From a checkpoint of a small transformer trained on Wikipedia: LayerNorm before each block.
MLP neurons of a small language model. Each row is named by its layer, matrix (up: input weights; down: output weights) and neuron, and shows model dimensions 0-191. Each number is 128 + 32 x the weight over its row's rms, rounded and kept within 0 to 255. Numbers have three digits each.
Before each neuron's rows, "fires after" lists the tokens most often just before its 100 highest values on Wikipedia text that the model never trained on.

fires after: " D", " d", " l", "v", "ud", " v"
L11.up8:118139160121152099071093110117094061129084060104083135113115145065132156131157089087126102133139175068108162089115099175127125138117111100170189133065162155146161136091149138103113179114148134180080090129116088139118155144068088096099095121098088175133106126151151167143140101150199125196110153128084139120127125126130079136110126179181131160161142149081121133144132133067132157108103031132206135144159092154147129144118119146185132089108117090141142173074220204082120127159148132124179114100147121144138110152157144120140105157184176124132100110164118171093095112088150126152
L11.down8:113086178093120102065094142106090141070118094128085160142169116132154143083116102118142125107103097135160125185121128174132091061174142123120179124153134157126083118128141138121092092126104191092103141170138096108091111114101160063086137110144205100125177086149147172052147169125099198142181184139112113140128158101144087129169162119103150184124107136072115099153126126151217075150094190140122194134154114163114106096146116126115159132128155124149139157145122087088092204151101122097111101114109142098119075140138124148162145196109124175089116161129170068141103186098152112177

fires after: " d", " D", " al", "el", "a", "ant"
L11.up99:119073114124077138131065112158108126168069108150139164145109157107062121160139127143146175126192129113059078121117111144089141109136183176104096131105149149166147040140194181179108077167126139155087117108062126091080147107119152087132175130152161137158180118102144123186146128134072127094133135120129089128093147137128119121165101095172164112107114036104158124138129141120137035075137096178092129134148141150106172103128123087089132108121142116120124099130216169136106091134147149116136151135084150184133202136164125150115183149083127130095120157144127156181099092163152105168
L11.down99:163103151046137052087127136118117150128145169115126131143118097119157140097116099133154140167113151139158118127176198171125149107117106146154071134181135196107146175213108115152144109118077103111112102149171093129129108135090141148161072164133181131110155129105098103123116138076112086121087135110096110053157113156122078206134183154179140128088169178114096093082081114148133087156174158084207141154101138080149134150128125145148145083182147170186121082144079147129141089097128148097155145146143125167118131177132174098121117103111062098151086138163114165122095086144077079144

fires after: " m", " M", " inv", " n", " h", " w"
L11.up621:152112184134127111171165140153119076154114129068152122135136161110145110085177094142125108121159134106135182128170121147184138070116132105110084110146136134112154146149148127171153169067122121089108088118140025115184137054054119114118137096153111108108119056115141136145163074148142136097070108193128127096111169068168047153119143117151131076111095134120205102094152119113179117020164112152092165158119115162160117222159081099120175125096112140173151113101116134146134104140153139129146145105089111110147158136123136122129147119088166161090130101104168147156123095103151084161
L11.down621:114147135180110168178120128134133130104112153121157161069150177114093159122101067178128164177111148143096131152124149083154142151079151131169143068115110136103146175137123144104123111119122141146146106100092135122107148220107115112075140147116118190126134138114099130141154150138169151213106135089126078183188094123115182124179134112149142156107104091134145094108163172152018189103069170132086101122127143100119146093109152114133121152053136088118121110128125099135121173134133146119127157124052093053090128123112158109121136141077154112119128101116144217136188136059152089053

fires after: " M", " p", " am", " comm", "b", "m"
L6.up267:081120141159177143142186154133148102112145123132124113052099190107091125164179116168160064157122117145126155127130165152174111153140155104079131151092124097194132171161134152095084192077117077179129109101094101130145197114096171137125119081128078092100127155125152127146114082145088116130131094158100098139154132079164093179198084136067117113175175171133183063135161068144111095092192076165112149152108107126167101123117131158090167128127119181153132106107138117103114169107122149154143118131143123135109117141166043141118113109137127123151151084149054091098123137050164103161
L6.down267:092118131142099156103090049121149164189147145164125149190172160117133123085096212063086127077132171129198042129194119163127148162104113124151048085177143103142133167134057087118117079155119129127173130181114073076139142129139126109119135118131180181140110115126061078123094145107179153137083112114181114150144147102090144139105163132112135092129091149102118123118130156092184140096100113088118109137171168154132145167163182108146152096124128141152141088127143144158183168117099144122103082101114153145122079064134098117146139118160139200123144100134154130080116137157138104068

fires after: " T", " th", " t", "ot", "T", " spec"
L8.up281:181116103148176158137141126124114063149124064108117099115114146135134116098166150107092119094110160191147136128111105211057124096111063094185138110152117130142113105069162097116147146138176125137072086164115149148151165144139154121139121077126112073164194159130109115143083179138123099145172172071111126097089122119108131121136193094181099132109134136116161105153115074121139155099125182146177121135131126144113110092170132025161140082067144135143096106153226177116097174145115172151125168096080195150109161165115133125116135163145112151195099082126122142136122082112159094138
L8.down281:111105074145116102151093101114133169166106077178133143062113137145116137149087080111131121145166100139088111103085153142120163116104113117179075162108175148137153109189092099156137158135117134128143206173115138104103124118108170085082160135133177096123113142176155178133121087121124098141158085147112118088098109139154125168055055159108154175119074112137129128160135152075093184150164188216104084062188151123137119104136139161116155110091153140108120105172024133187097094152174099113135130139125137162156060078122148151155071136114187107158145099153153130097126145109130136121

fires after: "\n", "-", "),", " was", ","
L5.up676:137160171076143139116130103132061189102166193148123099122113136073112092127162093163160122152107172147116151148178096126137115119150108141116089148080066154116108129144039111164121153151169099101135167125099054142138139137178148131171147165137097180125112132146110155197170157141132144122091087213120106075065146183139166131088142095063118160084114127128173115127170138094115052142062105124106177082167116160110151149176108140100151159097158142177079098095095139118131160130127168114128169108146115205139104115140069116162114081147125080123079156122136138084138088126147153135
L5.down676:101146172131109127131178110110197139155065087126142159094134164102117157159052206124085148106184116105127141140107133096128181126127125158155061091126168092148124152076083167082098119090076104108155143126161143101110123144098120099128091099159148099123067097120192159080076105119177141178121102106137147134142130113156129164121153039163149163138140182147145102154109132133162074124110140120126122095142117139154136158110119087160115116168201166110136100139153158188122123111113138173165094164101187119134146107081051125115147078102182182129164097048131124135165072123128177099

fires after: "\n", " |", ".", "-"
L4.up144:121085147118114093095110171106102167159139149136101132096139169072076066179099116150148148147127150145108109175125086162145143111104149168086132159078186131218121048136102120103094165140131064145104159144107180154132141112164110137111143140150152141117152106103126144137088156199156120101106140138146142147107100158139118181107176049167086174109103097146185128126160119137153034053161134088067103143144066141096108117121095130118147129134153101146125146148162089136129166094194180094171144124165117159131206129087131109134123161171112148157093112151119159154114117129223131121
L4.down144:085130128096068140172108179137138146111157140155140157133113088126091186112131118178132068126070146161243148158065128143103096048084095124151139145109100140165112181133163168076098140144167048149156129135162122078126164136115119126141143132087170129103178098138133145145154154071175114117118128145179153193149173125109124085112105183122089127124085116182105116174114090134119183097114126147107125107141112135176123161128103144111089135087093102131091167110093133189228169148105110127104073146120131110118090082117138161148120102072098134104093184105110158101171142135140112087

fires after: "m", " am", " app", " lead", " comm", " bel"
L6.up84:072079126162119080109178128134155176140123111113124127073129141107080117106077141114163056149115089085149177155094212128136155112148114157096166119099149134155132104137140129075058167110119094094164135106173086101148127114030115123071112128107098099092137149137161145107166083141120178144087117137094160109126100146099075171162111158162089108148082160105144111126147123127123067131108109156067178169130105154176178131148102120089215167129153174113152153134164113117101120154163081114132151126202187166093129126126085112140122128167179160206109082141092160138132085147128131154
L6.down84:119126169070089114176157152069199134129162098084137178118172103145152142083134173107050108139160123161168120129132166194189143143108124106167103073152158116150118152064163111175131114156113091089143149165127119109157139167112135120163159116040152161097140112173113094163091137083218095070131104116123107108189160122111158138099148166128124117100117097198100112147118073135144090133108126139130137123123127108085119153140097119142157139159025128132188087133115102139128103064071167160132137101169119131131106079213134139126086141082142115135168103086162127095141107138131113110

fires after: " L", " m", " W", " j", " w", " D"
L11.up521:191139183144123118127177143161089098141091090105131148123085129155155106144114109164153173155140154138099179174156121171122208157079117118102098129113161159134122126059090097126174147151124121143088148161185069118119188137045112088140061125092166124106127122157176113124137126157150133106098155152088091122114088095128098165053187109138076147111080122074160087138118106124139163138141181121083096131190135157128096115194127077139098111095089095190138081123083124164119127146118144102184072138081153147103115156126075117127143151085139162128166124099159194138078162076141104125
L11.down521:104128056045105137105120098182106128047135114130135068170158093078125113097146105149110114122131141091063159115108099092138094105134152157200120144083076170138173125115216138125182146116155149059117112116144190128200112106112149143130098144155146119152118112182124119137158151172103147159142124112101157118129165137125152135141072084086157114212154123163131093134134132119153126130110150124177092070102101153174154073129129138088165129115142088106129141169161137129078174166136104156130144065123094140138177152109125121164072173082121156139086140143189110045135131107191138121

fires after: " Sm", " M", "u", "m", " of", "av"
L8.up696:088132140183144188163174142173095136169117100090168098065121144105092117118133127143109056108148138118110134138110091155156149109131170202103140149094126147106114117121125127144111153064119060098106123154166089055100132214091146166094155114108114124153105145154184165091167102159086140143099102177078138118136104123126122203113125126064114209108140150129195112136115123133160116135127179170071141160102086163106086119151071181116137138133176144107106149139134105088095144171137202109155114067151093143102161150139145067169116104161100127123075136116098127173114107080155084166
L8.down696:114142142148121111183188111121152087171110069151149121106116092182145120114120194123170155117113185085183096105103126123099130114127147113162161134131200155176172109096096129162090081167101107123151102129119109119155101067152095117146134128104090174108091113161102172169130135115134115105110126110151131144199182103115146132163143135115162126134107179094115125167099119111095191145196142072166102153085137134118151153147143154185153132127070162122132117184073121140106018091153114101121121120145142101127113074141177101086125083125037138141141031207140104090127138138111108112

fires after: " c", " d", " inc", " D"
L4.up136:126149175101113135128127160091101159146101104113147122143113115055114112132142125138105158182161119169128132126165066125150119140182155137135123102072173163139166157126115115184155148075122167164118132142099128150074113105101111081104160144077096053169168077066092117165189108150151127096090159152155165069116190115069065191142073136210119122117186030132147136112130179100133124096113150141214161151110105113107141140138103122138133135071121123128141104099109155101088143169156146120049137155130127148139078119144173142201121180170154136146145133111103156118111095129155151106
L4.down136:123151164177116070140109158178143107137153107091106117126147160120177155133128109159103142054131110150164175159138172163158135166127162047186093067124089071085103144147043146095094122138121106102159135111131116091043118134096154126066158182168109128145126142115122150129161098127156121137097169097114128084110090132072167091174149126187161153158129129137132162150145104205136088133106069090159189097156078160141131117110130118138146098149081167169104138159167118113165127142131157121172112139120120119157049143123119092128098161092091112169077137162214091154168128125100078120

fires after: "th", ",", "h", " of", "y", "al"
L5.up619:171082089060132140138122105085174130172119049113141117174160134130140155173163162089160123108133082127100169101134131123104153101079136144126051108160113195193134117118110114142107136141122157118125110097101158091130159127109183171150159109142158089142144104169138136181138122141143161089134107136116137096149177108115125095146115072131107166044136114138100091136138151100161081115131149116144007092139150173169118110157091069098141140178131104183137100145101160118146233113167116133174127081110125123113116120089078170150106091181125155146147097123125174153080120072088090172
L5.down619:076116114080176115143107107167191123130194136104114154143155028129126153158136121107090137079140090155167079176109131188113132122090100174170119096146071098111102135173095103154131141173103165139122199127193123159158125129121149158171131113146109229150122124106101097106088144091136116141119117035136138115165097137144057187114097120136129116105169108153105129159105096095127163090089119146135116104092142163139140137144191222110116091144162156118126124115147204110082153140106128108107132137090087149148160130174064066158161170136075108138105144124138117082120145155138108125

fires after: " m", " t", "ent", " of", " T", "en"
L8.up407:121108141139120112112143111109131113145111088111129108127138121069159136076145133103174088101098158134135206113129090158027138085119078074078133116150169128073117167146138109149125176119137076133116121118114110102117152171113202072118184143110131175141137104150132172133175150179143116168104202115149130102096112099122110162119065124166112165125124112131197111122121114119162130066135143158174120194124104193121167137121130139153100107074126089146088145110160132077133150123169115146130160082086180095167123147157109177129143158145201163074053114148046193144098122098105127170
L8.down407:136098099175073097107102106127150160135159145078134129099083120118156145124056115151123171088103096071076094157081144165141095126135145110185142142130134098125124110126155086077156132118085168089115139159154073156174123103170095137155151105158142142111122109091130146120111140132140154098159137119130156105148160140095104109147186117187161155182136138183108049148113120145152117110068131127160125169125132147088109146108137129189188168091095114137172056168090111091107127127142146149131122108167098207173151091056162187148072129120128138149160126129213102033129144092182084173

fires after: "A", "O", " O", " A", "U"
L5.up90:102082144144155134128195062106140145087136131114138179135145166124192115164142105130130087118157152183112153072152103169136142163158141096095101198031124141134142101069127138222119123110161137204126100118135120187167163153126146106116135132135135147064083064140136121154125127164069135085071119118119138152144128094147197118132076074057108119179183130073139092086182107115136067087131107125143116117156119179102139136141086126133116074125167080128121127140113135131140095120138142059109153132068171149139139136107086153144137142170138145130110127150097104187127139086153089180
L5.down90:170098158122140125094116158144121133134123121086136122137101137170115134165154080085098183116088135140120093127132180169126113182081142143138125159128127208079187156154103128129181147165097079130131171106150055183126144097147166158116134172072101129040125121100137112118115096159096110129055145160123099113068157028106133125086100113122129160168172163069120192124103105109160156142135107086113083108135168166133138150058134164109115116076142114121101142088133133117097135148174204093097103140207092124084117121135159121142141104168160115153126086152202132134142118164170083155

fires after: " t", " T", " mov", " ch", " M", "A"
L8.up146:144122123118168074130149143099132168107104091094137126107165183147103167157167110131141161085132109160165222171108124108128128159175128113151161157091171101144119136061130116153098146142131126134091099222149106113114117161088107106133136087117119132122050126065144183136160105152107098133172184165061129094129115081068107158097157078116126159173121119063163113139094149111121180112107130134175111123097095113140114142136137055118080060066141143131152105059163117097107199102169123210127148154125170093172160123130113117149096153133134159128125106131102174122064101098140090162
L8.down146:160124112143055178097143129166061131109121087166095162183124066089140051113139100105103088116142170115187071164125168138144127160138124149109085084111141147111072160214122118133125125121128133044102119090141114214119120115141198117104070138137095160137150114204168133099117167104111076137091038106127134101144130166110121133111108168163070169079116121130102171169144093150182118157148147146127152170141138197122153067144107141148119099178173159116173110134087148144123165166116130069109114103140135142113086113183147108162131146120128121128126138148164077130146106132139093109

fires after: " al", " d", " re", " cons", "elf"
L8.up543:101153151065137124092152129163065128154117141125143101085151134108122141123137136150156105100134208112103122134141092138095121157159125092148146143111117100108187116109137153128191150156177117160144118114117059096143168109159143130117095076075097128140152123098158092152112091189117163075091156134102048127064156164106103100115134127113140087094100058069204139089171106120103061113114130179167134124116097139155145193175079110120166205107147159108075069146139225132128125132128108123165125135118124188095084153183129092174091136093129146106119163124147071102119096107174117126
L8.down543:153146090136126119108111136128135044138161158146107123140111137130144082151137119140139160185148169123083139080134181086121122104109154186114088078127157156131121116149178082109171112151165163110096099118128122136160126154145144105158179116069134171130168135112161117092133132118097096151187129133103115094137070190107101119135075133174152164077129189154098123115059157163153140068102134138184124134129116159093136184138101059145104140194091171166129115154169103152173127093126150113180074117132151080063167053142141060172170088108137165116098088166059166105153128127067153122

fires after: " m", " t", " M", " T", " c"
L12.up44:121088117146167143169135112149107111209118113161188198114110167064156110107131150137108122116133144081049172133086098154114145116137131146150179094182127095102127143171133123176156111141168107097167061140084133115124123141162206125106108120082119180134122160088120141163185162134132125151137130176152097109124163105121137167130116051192168148176116065128172140134114132117126112041135116123125087118105127143132113148139099103135112095061124095152097134002150163114130139173144165087092161065085087183138109164110156112147180127088140129136116127110116193109109159142115128118
L12.down44:133080109072100127139080110080121151102149059143091119099152142077166144138134103114144147054154158135127147144143134140105084110123157109200180088083125120135126156149176140082153148119122091200110136087143167104090180169105058105112111143148099112092107164135110152161127143097120090095106101173103182080139137119121175124105121122095155090085134156154151136159089102124147151187160089141115143174157122176138150137149079165070195172145196101121167125144145093168130127107094088075098137083135137122132082180100107136130066173157157134149149101110192095162088182154168061161

fires after: " F", "ilm", "A", " A", " World", " Best"
L6.up410:130060124113160170124149118089132098127115099114135173158138097144158122083203083111147149115144108157116122056139105122116159128119105087071115101112094178163114128111132124119155126137110096166177146099133123136112100080138106092105129101120121130100192112107090085144059160137116121089066182179147130094086176136172130133139127160081082143138119117119144155118123101120132153110124117169177075172199109223082155125129044142116186141128188155069127173124162131126107126153129142091211148133132158117063127131123130147118175150131146142081074062135036112126115119180149129179
L6.down410:146085142110135144104108123170162097097098116126106154133160116176120097081081121130147181137069094165199131090101130084130126113140174106103127150137088114190084131099149137093141152106123134141112086149104117121152163145150204114101078169146086116076157189101171131092141097059106109099116135147150168088107088081150110186098102106130189140085149172098110146161128116171178163170185116143173077090130104127126165118210131216086123104082144141077129158114131135117165169235108121165124035097133120117120147133139123091116143120127132122146105131112141136141138136085159129187

fires after: "\n", "U", "-", " D"
L5.up662:077103098108152178108124141122138198150157082135155133136100137088135133171130160135144123172171162090122126083184105149113110128148132213104126186151174084127163108116111082164087172123152168146123144140158090140112145180075077100105136120047124098140091096091156121150132173120097078098087134131121094064093117173107114131069134097087146138114120131120121157137142106074143105117111150140120083086158128209139165161144100131117098133188114156192077166046112134119119209130136158164179175132121151147123087130067116132151092114151091133128104124093103155152144115132196211140
L5.down662:075125107074101087110075098130090135104101195169147187135127152123056133117115120154082145114121122154174161108103108148126102134120165145184103115135126147157115114100130090079139115148139160144162193132161141087173177115150181089097088103179126076185091118111109114101157038131088164117158164135128101118188079105177124151102129187166225093116134152146104165110132131173169185145142099144127079127169153148133111068159123120155182151152140160108088138175178129126158156118111091126112090093116114100124102085135143126132126103102138172115089103075183138053161126091156113090

fires after: "\n", ")"
L3.up298:082115136121126118126121125102107140180119143118151177098096150069130104095137178093132096143142139128115102154162090126157144094157154139104135115125125123087115121145160174106166164130158155143084132150104088168155226076159082123071132156090090171090126073129123175147130178154182133092141155202091145143054089131174128137114148074110122096102147121108124175170132132160138120116075088122137140077199140148127186153142084134086152111100158112167129102123123178206107146128138136142099160142133136135082173149096017137142113182101107079106075082081160113142132107167196115165
L3.down298:151113125043054075149180154159107072149160185107143131127132158132104181093123158102123106146110177076197138113120119167131147132112156202103133186105123064135151150091155115152113145094106120122131171123185115152113096108154124162168098111085163160136144129156150133080065169077078177173156079120121091063138085137132140100129175144097153115146120108118184119078090118090143135148120161191172111154112152098190117148097159166113121115117125115102098133194145061123107161060070091088108093119080140129128093154121160120119135146111128138132142115190116118086119198170150126139

fires after: " H", "enn", "old", " h", "ert"
L8.up462:125161147072168138096126114183069131109140112119100116123138115116109121093180071126184128144137119143103200098132137133183145101050141144124128176184097100137101090134072064096116167181151125138134134104161094171159167148087086115139159098057134139134103120156097145119136117174190149196123191071121089088135099152104154089145157115090099152135103185179114169105111083044142071103128128127142099098197125130106164143141119116163134147048145127124059086100183163100127167115178157127122134149107146095120100147110082114138137175172153069098149132105144126104118137132149133172
L8.down462:114145138168125123108120164126167109146149189150131159191158100143141118123090168106121164132145093124116099156176143102073139132118086129115097106089170136147095134103085111134162176166109117136147126144179161052062113157113125116110126182150125185083137046080138136180168092132113139050148101162121088127106161090155101184105145125065146095142149127088127070144108143142077108214096095159072134077110127146146066126181139127158083085173098179114161146165163136108100125081121129101158142143158115120171121103133151185114150087145113175179125118131082146119103105139064207106

fires after: ",", " and", "ax", " of", "us"
L8.up639:105115179108149112128108159145054117123123152125166108115161155099151067108133168069119054145094101152110189132091184145202155123084121171228127136083128129089129073112156082112117107148081107117113114122142113089189083158092084127120131104091111140152092138179105221135113144167101168116125138158167103124134132136160123113160166135115137124112080115150157125169148101140150071101094168164120142167105120155045154143135124145106113079113112145161058085120161143139098112128146201181121162131122122122097106149105092124160099113161184130199114129154063130119126064110124171156
L8.down639:105142098114113099142129157124116136103138126156112109140094159136126094170150110124115173136121140120090136162179101148123088170140129138068152162118153124139123116131140147082102041185104158156148119124091119099137104093132136170170097063152136065092110151151059159118131118099108171181203110134144119066152117157096155138128177103195131068087128146109114098169149104177150148086204111165159128140074127167137155183184140124152129168100057162145140121068100149157095059124212106090129112174101115117105081141157145054113153083102164104117149122148152138153068160133143064128

fires after: "ill", "enn", "ask", "ey", "old", "ren"
L8.up495:137107121021178116105086104111122129151158072134172141094166150136119165087137175072164135198140117126135151127092177134120160164167112129144148165145121070131126013150138066098120171169144094123145151080131107138173131116090160104120168085037174119122167134128098195156147146173149140163134123090145104088097105106118139099155159107111120114115105144107159117164151113143150091132092119117165082115102104144122175198134108103112136121151123092173104177089143133121125195130130116157116169114108185110097063146056142110201104151125133083127100079167146135102105099092099117136
L8.down495:075159095092122123196170193139104149112133128130117131141142110136095131090112078086170126135119158147101113091133105072154178124126150138157130109092147141091103112088175077136101133131097086123103117104119135123118089129142174143135098121137105097110114136104125079153089122134139100112137150165173116059143176139105112041120139113100124092139133119148095071082201185194098175156217141136139079100154139117120073189133125223171140104084121088117156163156109154121134095091183140112139112199132114123200193145122077158145074080161133131104182155138123107125159178126151157163

fires after: " L", " r", " d", " l", " is", " D"
L11.up291:163139155092160151167106153162062109109105148109134159125093164118105123126135172102137145145122163200067089123111083200056131149052143148156156108151172183132178162079126187195177174087167108148099142169142091125119163128108115084118106090085110110110117118117130128138128042138124125153141137094143160088101149072089055130138121123147153125115172059074126097088107117120113184162132120164190064193122126149107082148118124086157109125131148127108158055090214161137153161168126153139140099153133128102114116129091111135122129121112148146147125113166100178151127074133117098150
L11.down291:101176142119116075115128093135159136177096185084132128208183081152127115107164058111138139082134114123088138124135166112140186080131149126128099152174136147069140022123134114110115132186169133133099135100098121103113068136103111136117126088125167150164084121111166110043168068146084069166136120164114148044139151185140163096144163160153075201114119147136193179209160097137130085119140118126117107097139125116059153156138116120106154183136129104124063139118142065123121130098163150087103121085152099096110138151159124138124120158175123130142138154151139129130149155134159159121

fires after: ".", "\n", ".\""
L8.up454:117103177099123130162179148126139152134112113040160212115131162065072109111103102191157116160148104169143102142148102196170122112070129165137172133092126166124131126106083110145132122099117157126125141115132112155178182125147070109141078087082152140111118074115094149188134164157143110120129090150115101152161108162200057182088140109079141139109182132168186116120163103112178098086128174102101097110198066100106141082157114091104126132140123102151085068137126152123161159109123140121112124133123142166132138096112083178115080142109104116119139119097129137158107060159190157200
L8.down454:117098139085160132158089113144130088108115142137144184136121127090135120113143092141104131140127138166100126255131153161118109147135146112105137105115137142153124102140108134101153126093152156117114156125112127119157166141137152117107146138105119083123149100119096108144110133103148120119136126105102105255133104235125076117133114140118109144130148108112150131101137164121112101123149128101113088090123069170147139129124087119140109119128119076139115100131140171139233221146152124148128118131146150140154144002123116156131094117163125135128099199066119144139127070126135148126

fires after: " l", " s", "us", " d", " not"
L12.up530:158163093106167096112133128148096125107087108116077139126135119121132118058164181109134107118133159179071111116175098118113137124099073108120189099119132124114126063071071138141140107175173158090136081142108138093109174114111155114082111086140082118152125086092157132087081078174093090158110156148119148117080143082133067107114117176157101087144115040170142148135099139117171132124115148169164145159157145094102133164212142134108179146108175115123137165154131142131107187173121103145182201148149120124114154156079191169168111127137172112169119159138097105175066050120116106161
L12.down530:119170144107105114138155133152160128167128147151119109150208169080146102120142132068088105137127141114122119100079119136188154165117075116119183129160123183129171065120096125148151121138181129080043127065163067119120173160045101171117186081072188155123142132209122051110091164115157148130145123163152158087164184094067121072088154141119130122080158151081093122161136134131100151114096109083146123112130119102124083152119139167141138087122140139120165148129133109097142102137148091166166115103084155140153156150128123111098165104136076075157126183112103179120174185089122141118

fires after: " L", " W", " M", " P", " Ch"
L10.up115:116153139105187130103188099064087111109107137099135100106117120174135099092170075188125144118131119126130106136107144167123189159100122151086096154170140174135150113107150116173123177146165061100161128160127062061144145138106079153148093164067148073073100125155150151123162115183152168119162202155148139109083077123098086205108184123110139142149164139099124160171165081086106113047145154109130154185101093108143134141147063058169106119080127091153077135102144128142098092153087095079090149159127130113130125153122141137101121185107139139101146101157118127149085107100142084154
L10.down115:113159176165127118123129136121146098057140099092161109169122119161144128102063154180124161095143167114114172137131177093057190152170119166095121081147082200148143129195146195129081109084171133145068100084204124132102130120135156097099050139114160157167090156127095102102092131114112162076075130167142085130145133133133135141170122131120087122138162127099162091128113116122145144149074069167102129103152107097152099116132135107113145116073137131150128062140093169200115141122159113174144119158068107157145139190087109088144134152102175119147122190181119098110178135095164143080

fires after: ".", "\n", " U", "S", "-", " B"
L3.up307:177136081124135129096185174136118108146133120086162111164115116109160093108108136109145126208193100106126123084093124136129115114133154120132119140130176111134131089111096102178081163111161162125111136104135072147184162123129103115152157091084146155142159076135095186173107158140150149046124100135128093137161070153109156158110122074127060130152115149133163053127161101179170123130115140141087129135166090064163169115121083140135128117133111133208040111080101129203106150144153120138122150162116061129127074141090092151123143137197119090173112103117115204134068138076143179144
L3.down307:131120077072128091155084076099140119132133127140124178146188110115104112132132153152131120121120117126119169097162127181139177110145107150054173183131098194178157125144146156130166113085148133122084097106097135116080137202136130130096131144168127142108087172121123107090128071107092114143167223105120140090095208114111170065137096123129158176170113110147058116138091162119132121128114106132141165069134081148106124166169178081117154113123138136081169110140116107040181135113122127145114128156062171152102191088120176110163103127073136140140133165141101083155175109094090097180

fires after: " T", " t", "\n ", "T", "."
L9.up260:102090154131174145107168154082076127169140074163158151157102104035149110131127136035103098175155142141153130110088121210124123085095138102181131113142139106127128131118100102127168167141137116153101115130147136132095125111100100104126120142109120124109114143043061136141126143119184124112101175126121124142153135115105079219082134158111148189135122151178152143121096073098204124097187149165080053092159092162148164133177067141155140106121117137148116151105207167165075196146144098086157125104096144144158118170140137148142126124183089108124127149131101116118118054134131146152
L9.down260:157119156169149135215152143131089098109119125128104105105106176165151158106195096070054145096125140091156153090098158162137141102097129092116062142152096108166146135157141170089147148126126134072157172131142132199145153142186163147050137131145131099094049150129083102122135117113073133182108187106133148115145116119134130140123101094154161122096107026104143161155120162215143132156132111144168078120074133138076122097150130172179159068072120152098152132142098136072062129173160098126136110115121170160142174135086120111112139161110135127146153126153092108133091190100105107135

fires after: ",", "P", ":", " of"
L3.up454:134109133059140128095095151135091161166108136096094099107105132094161091158136176068135081119096111135114135120074106081244166147119145160108089183158156195105098081127101115108120177167141118144098116097150103129142128161109063150081107145124136145088161167127020152140124173133152101129152110171123160133109186098104144142130129076104114173074124157147148116170106086125108123129146149175088145149144150151099153113113151202140100118145101151115158064132127109214134136096125137197101104117131073127056133118158106112111102165175161087126101106136066149123110103128151152190
L3.down454:145176145126127089109147167120193130131142087162106104162133179130144131117111152065141141150129100136163156040077142146109135101122151130184167109064181141114110122161106112114103104116057136160182102124127117143046161140090134102148118124103080127064142122145210111034136113055104094159162152135128167131138120132125125161154168103113139148070146095097078140143067161160105075135137143107143120140135088215139129156091106128181103119143092123173090129101170139093152146176090154105159121166165150110148118099132187121156169086150098123114167080158120119135136136059127078182

fires after: " |", ".", "\n", ")"
L3.up284:114166153097129105145095064127146140188129128141118151135139171084113090109099145086140127158118120081100106149155143197169128106074119180084121119115188123141117084178156118147116122097108115160125143116112135099168147119150105097146128148120159131034124127091128187147129157163109154103080145167114109105131121157136138138134171079182078156146180148135145067164173112196163078090119109055174146171196096142103132126135156162091145116080118130188091127127109174114124184138129116136124140125086000176121144138061063093104121152171123072146115142181128146126136110153141115155
L3.down284:063083190106151136169086092116153156116139107102156148090151082133075173106134116129136111108101138122088117108115183135191189053105127139105168146154090125162149157141162122121124159131099088095114127081157124088138202131179126168144088139129163174103136160112104130155127193129172114109119125127092126184157177142146089091096141157141169133109082054091157197140163095130075139149101089103128101078087136173163114193121127077165087117103154079136106133120192149149148167210084099124104128095134111105107140076131137204131151115132140108118144174120097110071174154114130108091

fires after: "\n", "|", "-", ")."
L4.up755:148126142133134126119104167080031159149162118147126185153136112085196102126151077138148102160097138088115131089072131095127107158111113106106114102131122150158193120149124118116142173125167116120116151130108113146154165171201107083092157147078092155107130080147159116142089161140191103069076174182112074095075132146112136132112079130090078198077153148121128163073112121108131123142124066126162128091228111161139202076139077151135153073117139153173094118076144105170127126151181147189146165114171090128129138142086082137086076121137113123120144120127144137140107117173108153135
L4.down755:050140073152118111136145170155121088122073110137100174101183094129167125138069128177091127152173122076117124092131082141123111118147135178190121094098167176161156169046160147086118148132123149105113160137115135205155100100096163148114138091166087088149095113092154107098178089141140126191219120099167117160092149096096108161149209162109115116103148139156093098109089062128109124118134152156139119181118147097111149109142162109086079119166145158112155089137133142097106095049091118203090106145152129091137114144124165141133138163170155125114165154171116073105110079136107135106